config.toml
d_model = 256
activation = "relu"
norm = "layernorm"
parallel_block = false
init_std_o = 0.00481
batch_tokens = 16384
MLP neurons of a small language model. Each row is named by its layer, matrix (up: input weights) and neuron, and shows model dimensions 64-255. Each number is 500 + 50 x the weight over its row's rms, rounded and kept within 0 to 999. Numbers have three digits each.
Before each neuron's rows, "fires in" lists the words (lower case) most often at its 100 highest values on Wikipedia text that the model never trained on.

fires in: "one", "a", "no", "two", "an", "all"
L4.up55:493413429479434408515468593528522495444499497431472489495553568537556570525506485461502605485491488523358540572450458510631539508550427522557553516556473496479581549479516436470505559464459523508461454623411551515488483479526497531578570420436503480593447537483518513514586527561499530506477503499551624540556478496504476489503529473373435487573426543486500471545453525503536460505566447566518525497480527444520582425561443465538557508517510490519493511477524522441469468444506540503506536463598520489563460555408470406460406514519553470540493533456435624434441569497554547520

fires in: "by", "for", "with", "the", "average"
L3.up307:510506465519451564473536491405466459417496584570537549444533523428499477479584548503555489566449417463448477498472524512550516500579529491449536503451541562563553555506414426473464511520512504568427473446489546501518430504450535475486490390528497516543492485528496524489447469524463512478578454449459566540494502564535558526611449476428508499563450478527546545451508490507565485497599463527399510545549554525473525474416421481491533558527496503427564467562630518563494502512579519410606404478490463437512393470490452442525570507500459598580427509534468538485556377502383445530

fires in: "with", "to", "after", "without", "as", "for"
L8.up706:524584501488524528484485529451482593550484509518412503512445437577501500512467582536507543510436423436525524562501469486558461538507527536529514453421564529555551499493425420465540539548506384452570484396581517538569488527496533520382461370532428450520590451593488435498406505512423528450449469427514546483521448561541483501449388465429510507451483532577519467480497589496424437451422513394499497527569555544520504504511500437559526543487475452528551588452524551488464389519557516498522582559539539458514555465541459438501463535503505540520556533479513522424443590449504508531

fires in: "was", "had", "is", "a", "been"
L4.up917:484436487510457472493470479516517469416505554535600575504503594537542398529506550483460558488541491471511572498444531561412528553538487476467548449509528468483460485541525470525563402507539539523455490582542484448379508500594576495467484586536514515401458499485481573511466492448450485538557498543385593552498446447573475500518570549481480489490433557568477450499448517623490463432508454497456530471513524383394508520412527533591442572430584494457555624550502521440428468432479560545475572504457561560526529559463442557507475520398514514501423488494453425545520452524506508618

fires in: "an", "traditional", "frame", "his"
L8.up58:588535503469503538510453567473502491506452494525444444527435571575495502526456515546437457428538494503493463468407537507578483555539560459529434480514555523535480520490409562406547472526491465547475560574479453494460542551532470546505510415457610508441522345529465493474523467526545487492431496487467452409513537566432491518593526477436415538558516465526481578481530518538552543545575590449464491479521517482498543513528507466532379538434514577495562564457439523483460453565571524516464550518438433541540563484404489477385428406466447495505430530504477487523506447457597408450

fires in: "that", "on", "by", "in", "for", "election"
L3.up726:528512408451390515480606472509444428503482560491521606535430474532487470596457511556528551496524522518444475323442462505568488397482556461502573390499559488452527500500474502531513509523449492437480579519572540473524518506465561495449446453558574452525565454439467484358490476503467545477528491493520490506493503516490536524544491463474463559483453504327487489429519437431519482545516434534530526437448516571489459494528566441516492490581413554517557453513482443495534458547435515441601385501643476607460458602543486453530470501543490544508533531489522505460435518554470431557

fires in: "for", "on", "the", "s", "about"
L3.up722:465554527491469545428469541549432465422488443511494517491523470424466561588492405525551535598595553471448510469524468494448449456520493498523495509424550510542485499442578496490476620511529485521517420609496419457606542520424486494483548541499504456410457482540469450550553503523462490482478471421533500445516553514509589522456521398549453534472433479503487553431491479479496532622614486504467514540475516620452601443476484504484459527476521549530462557541535454448476558494503438432518455587505507492544628617558546522560405441449529429448443455452401564458553455482384473538

fires in: "that", "from", "the"
L3.up492:529459598517520613523482447591418555490453526483446532651421464459492577404454398484484615406459557466502600434472514534530517494563501486417462448464501490506586481368553489485443481471482591421471455615534537475434500480429553480465485479535418497398505503566419371520532557432524533518591492551543485470438478520493421464573535367505517476495482499523473517555534539489540488453584467468519491595476445510464541583518565429490499456535547485503570497494579550468467440542519467466520511502470539534534527538508604455603518486483563535506521611484465513496407518526433508590

fires in: "to", "from", "its", "of"
L3.up1014:529479541470411566459493536421503555531447532501429538549557453485409363524515583484575563399555436535524444474479483426495559581494527490558517449508540533473508524491491479462499553468611496505547531433613480610519501497494527429384407424496472540491489547488474508515498552493458513529489488485422510482453424587556453549582535502529503552498463535533541530526507501419493512470517525536477425470474447497345571404540444506634538502455489452526572598500589454502505577484387511539489491517435441514522504435516396507568540513567475526499503472496519508508496468531559453514

fires in: "the", "at", "on", "and", "by", "to"
L3.up800:470538425456528508473502528501511499480547490470565573556449555516446476472526574517604585467569467432509440534581454476548478507550481421456525519496503516441452429566517467613532441545440475416466608488548481503535419448526500438474451530584524515488534507502446495516524526551409519525554515519505444492471504420458449535492383556521451535460492560476486518496476470435460498479444595476443531505535438511500480464561521543557340508432516516463485573440593444484468542453410494647473498364505457496417451537516483471527523513511445487566533511545492534476502548554535460473

fires in: "other", "some", "one", "many", "all"
L3.up675:458464425564486456514406538547465501406463524496422526456569527524488453471587546488561676537541449466482501515469539505531518578553457555468560458462507501420505481491469476560652494495508478519486511556517587525542536495633539510582485470465549509470517465545505448441526489460597484542585424530427559505560393530481429577388474464441497426560467497455506393555508480476538419469510498514468613503578465533554567499511427452471570570434472449544464593503449513420454531470485494468498549449599492455539522427524507402485468527489509462486502556437496538552468563434530510569

fires in: "who", "which", "where", "that", "or"
L3.up176:536404484493481536470545462473541518466586450594455484518487456543488442400461531530489490438476477506422577534545464477518516404539486554486511565422543421464490571475466594643314499485456433472426523481517491527514510464486525497454458481601473520526474514536463428416531473470470531504543406459460501473472496564495553448503600544583527460473557485450573472601581500460394416477499493489416428515500537509583563500565505487494493559455585528566585469524517513440394529515514487479481512559474486468392555488403522489584458535554464470470470473544475557490500515460483492507

fires in: "the", "s", "of", "his", "a", "someone"
L4.up908:564561518556486540491493480504466584517427501543474508590580490419530506496516456488504508551421468567501465417514515354452538530568552478435454455548485443553532434605439513511566450578467438512442555589537399547491497511423478551561496453488504589550486477521488462540569411507460585535610480509543462552557522508526516529503510378476519554425508533527580542446564524503497415457517508462507463520550524426441515541494491523591419431474536471466481534556500422461441440493460552472517433472471499470551454544536436414432413452464561520533424427540485455452460480510554488489

fires in: "to", "will", "oglu", "by"
L3.up126:428574468439434491491532570470502534566582557436536438560588490429473497563451532480572639504499473539609507385514472515471562585511492493477522549505525466572434519568500471475558524487551458424546508514506431467497457524495489461488555477552521595552522479458462541486488509508564485508504508462534605437528504486496439462512417535485491570505463495530474530493534476496466456494462487544520434548541516504434507606440459531564476499404534419528285596551500470545524555532532464545534542531626591434537506475518474524475491590521575507412496490518516592460490476404542500477

fires in: "an"
L7.up942:529528424521567503525542622491490396566454502558450483548544472627518513523510498519482410469449514468460507456411436461458463493460550473498491571370482477537443420559562524539504504541515457504497506638516611456517481523564577458493493548406540535447514416505518534466439533432494419568478571480455518518507558460519577523472498459386444514547485659463470534525515542459486519502443495527405468548472494501543451456467555493438468583436471574504391470593572417467433522519559549513459454502566423532561440555505549501497503428490506467569548463474436454571513492564509413494

fires in: "the"
L3.up172:522473473453532513543493544475526573503550444558359471533470556450526523509554472544646504651538478551471410550540544544499486515507437429476508604481523546503511390518443435574485625531507467516597557494468597480534506474486464562503545498526566484529552488510533491469495477526495456596554386500560454529498535471528479517423441518502426523513481470493524491531378457453478438477506471371577523474523514501490519474506453510481420481468410463477530440512541401468419517490451429536470502512516597462545457556481518490533478463520535486518426509475569449458523484440547459474

fires in: "the", "its"
L8.up116:486532430502523510527486456514523391493532510541464485525561503541411568535582559533588459527587619432609577578485586557416472471514564428515506572475457554520544445399462451507488499514463469458527442526442481520494522484509426459423521566549477491465439482548459433501551576550570497556470532460450571503535538506475526474407457429465526488488527540541417483604493560405570462494367469477589531568496596494539461455489551491546446497455447568359405536576468499506473482522442529509420466458420457462441498552629476579483544493546516500544457482548430414568526530446496414517

fires in: "of", "to", "and"
L4.up241:560535454416551521451528544495484534491465569518494435427535520448414516555516531385413526509520448598614430586486453418503513452508440549482546486540486544465428505395540514536463458451538472462570483571492584551569474464629575487483578424505429558502503614475504502555436483480471503501458480464610607438536498470479463551485614544525542543446499610535567476472479530476547555500512419542504557548519493468506452468503483560527467555470445425499574569465490490468447508504440467487471553490450444537527567452536519514460410543518547521398514386544551593482567473504485364575

fires in: "to", "he", "who", "also", "would", "it"
L7.up320:498445514540537510522455445497453569503493469423573529489463457490487440506459595549394503394516443364531511459541472493550458485531471473446520556516413450586490526522493521509564518519528511569515393530401547483535516459600517580524551481440527488424545538521484524600465476559427471535501496479473464469538450577592521602497549596504490440472557477568492509434515489415469436526520396489534499480506501506527593528466371527506439516495501471501556532572483427525489515461464573576467446528498548497517566469507499547476407467571564451448485474446456497481508490491483514545

fires in: "its", "his", "s", "hervör", "an"
L7.up975:538414582494502417480559516510460412523465419541469450571521496491557457635462375536520391489520501552449554492497505556481534456428537442469478525491535459592451428438388466469491452503490498476534404547511413489586571584420640508522451404504545423502560564415482560460429515428526529550509477490419476577493499496478498484497493467416468563501449601473463485521521520465509462476538450563510508578554484459636471564465536523488483552562448488548539558552508504465521463473393538551532547498487588479549441541537452477492435491462558604512506537481505515490484545474539494519

fires in: "and", "were", "or", "the", "someone", "to"
L3.up369:492503466614438556464547597610539558530452442522527504520491575625533515411506431477465516504509511482506522462511546576547474509508549475442482495526470466468493466621522505501429444462550476540408508566412474427461501421451542401443520464533517508477442524548500420474505517518458547499514532511500450544619545479562446437507443479459588521503485539467501508449482573489567437509513499462401421456453557478471504525545572561540496444518573467472577470442533450443463482574470449487486541484601558473416471403519474523397532504543454457495554365529525484579533575479570497476

fires in: "and", "for", "while"
L3.up252:524514479576453458461466486575539484605478617449475607505458485544419429419474438435417514485406455486522479439419495505427474453545541549479534414452537451559491460481475505590516477446459473509513516400412524498531488523463442426564442430472477512486501418468394555469482568493509617431444541467553397512500514561519529459470530497405609529562503489508516491467556580529606469516528542523475511454515586672496529576547445556498510458494431495495541459424468487627544524498548463467537446494507448460527442415560503582494541487474469525508461502419613434519542493564552531505

fires in: "was", "to", "as", "been"
L3.up14:502508507495451547481484529450434493431509601530463518521592553469524483591441568396559555520497488518590527503482444446549476510535437514481495471523519483542328444472450500553534505606490496354508566472499443508465432493530560454475508521534474501526520487502504569550528433401477562513522564421508525524467469508605488399480598593511525533496490487532514478579445418531539606508521532514618456472550414478554496445463451510546363561577532497602513638445510522532531477471467515462505477454632477490510535567468473488517505480470540489431473469457541412515512525473493398517

fires in: "and", "of", "to", "tower"
L7.up789:485527561505645527392569515508472471497532443437587461523494432507354511432483474433502466566544515387434505476502537454448498510580540518505507484522476513485489461499549497476501546453464428452599562480496547542517554490597503456352442491445481518463543459458454569617624526556472468454487540484525515531516551578552471416533482569460571478491628519508467543567510537477556416530497453476485548417514495540637504471484511570573450504542374451456454533508447517457505450456535369541566408559553565485470474555515495447479495532469438477512523554457520467421560571492533516470

fires in: "of", "the", "s"
L4.up666:457466492441455486453528509499501345495509546450518461524433505603524487587481512621492463482485422541466483480538514498491533430526556534473518544478528567588567458454498521475547545475437365440543505501542539482549491452511531513540451411437458517486481590536491464463462523506538494563581467544547548468497597506474530569517526581501581489518505550452575509548531429480459427482504512431532490443416510496631515471491527516573492475559443577416463654467425532486469514589584506482574423531351418567546438483548450505526481442510603497455460502439457539526547528455489468523

fires in: "the", "of", "as", "her", "its"
L4.up760:450474545429528599498511504434535420554522537404485474475563434371391479607505471631518510553475512484491482524530448539542489560621477541560512488488503511459495514416467483629442503461467443411545482480489569523465464570416414468427462452495520457521513581503555462561540496556507518532517532432545505459556509489453524504495486462458485557588502404457474487416617537479481456513552451387489538510480519482476509454578528503448437490497456508506581608524488477482511521553452475444504530529504490527532618525564458556487405485471431519515539494462481543479576555508584427419

fires in: "to", "will", "would", "by", "can"
L3.up154:508408453530549555540544593544497437521472524440588410531502497424494429536410553455501478572515388472532509429553563518449500562540459481437545477524554553571589475505527510509533453453520476424515590432541500474558465531439497377520427445467434533525445534522479517552504527502496493513571540462513507473487516462621618447494424435516431453495538545600474487479559463529510470456601370460513445494434517537579537569430494524489442484558488472462507563484395491499545513448503557547543574594530565490569475492537488443533599522507515493484506516533535549540558514527550525526

fires in: "as", "the"
L7.up1015:601431503477521569480354487579477514537589525521452439540618379507492554483487504466671509446523513460534437521484441433526504571554583447446428517555445547547507437546495543479532520451500442556524547477453518558494434451482394538464466515600508499488518469577446540508579511582536557528538428561539532488616611460512481464486465425440596392456473544515543461501463459487547508504479471496539531518523479539504433439513528467466447603531448540539528483522482495513516556516414496420492477529496495517525497458504454505491499495406490495485466435453373516471473581563544544552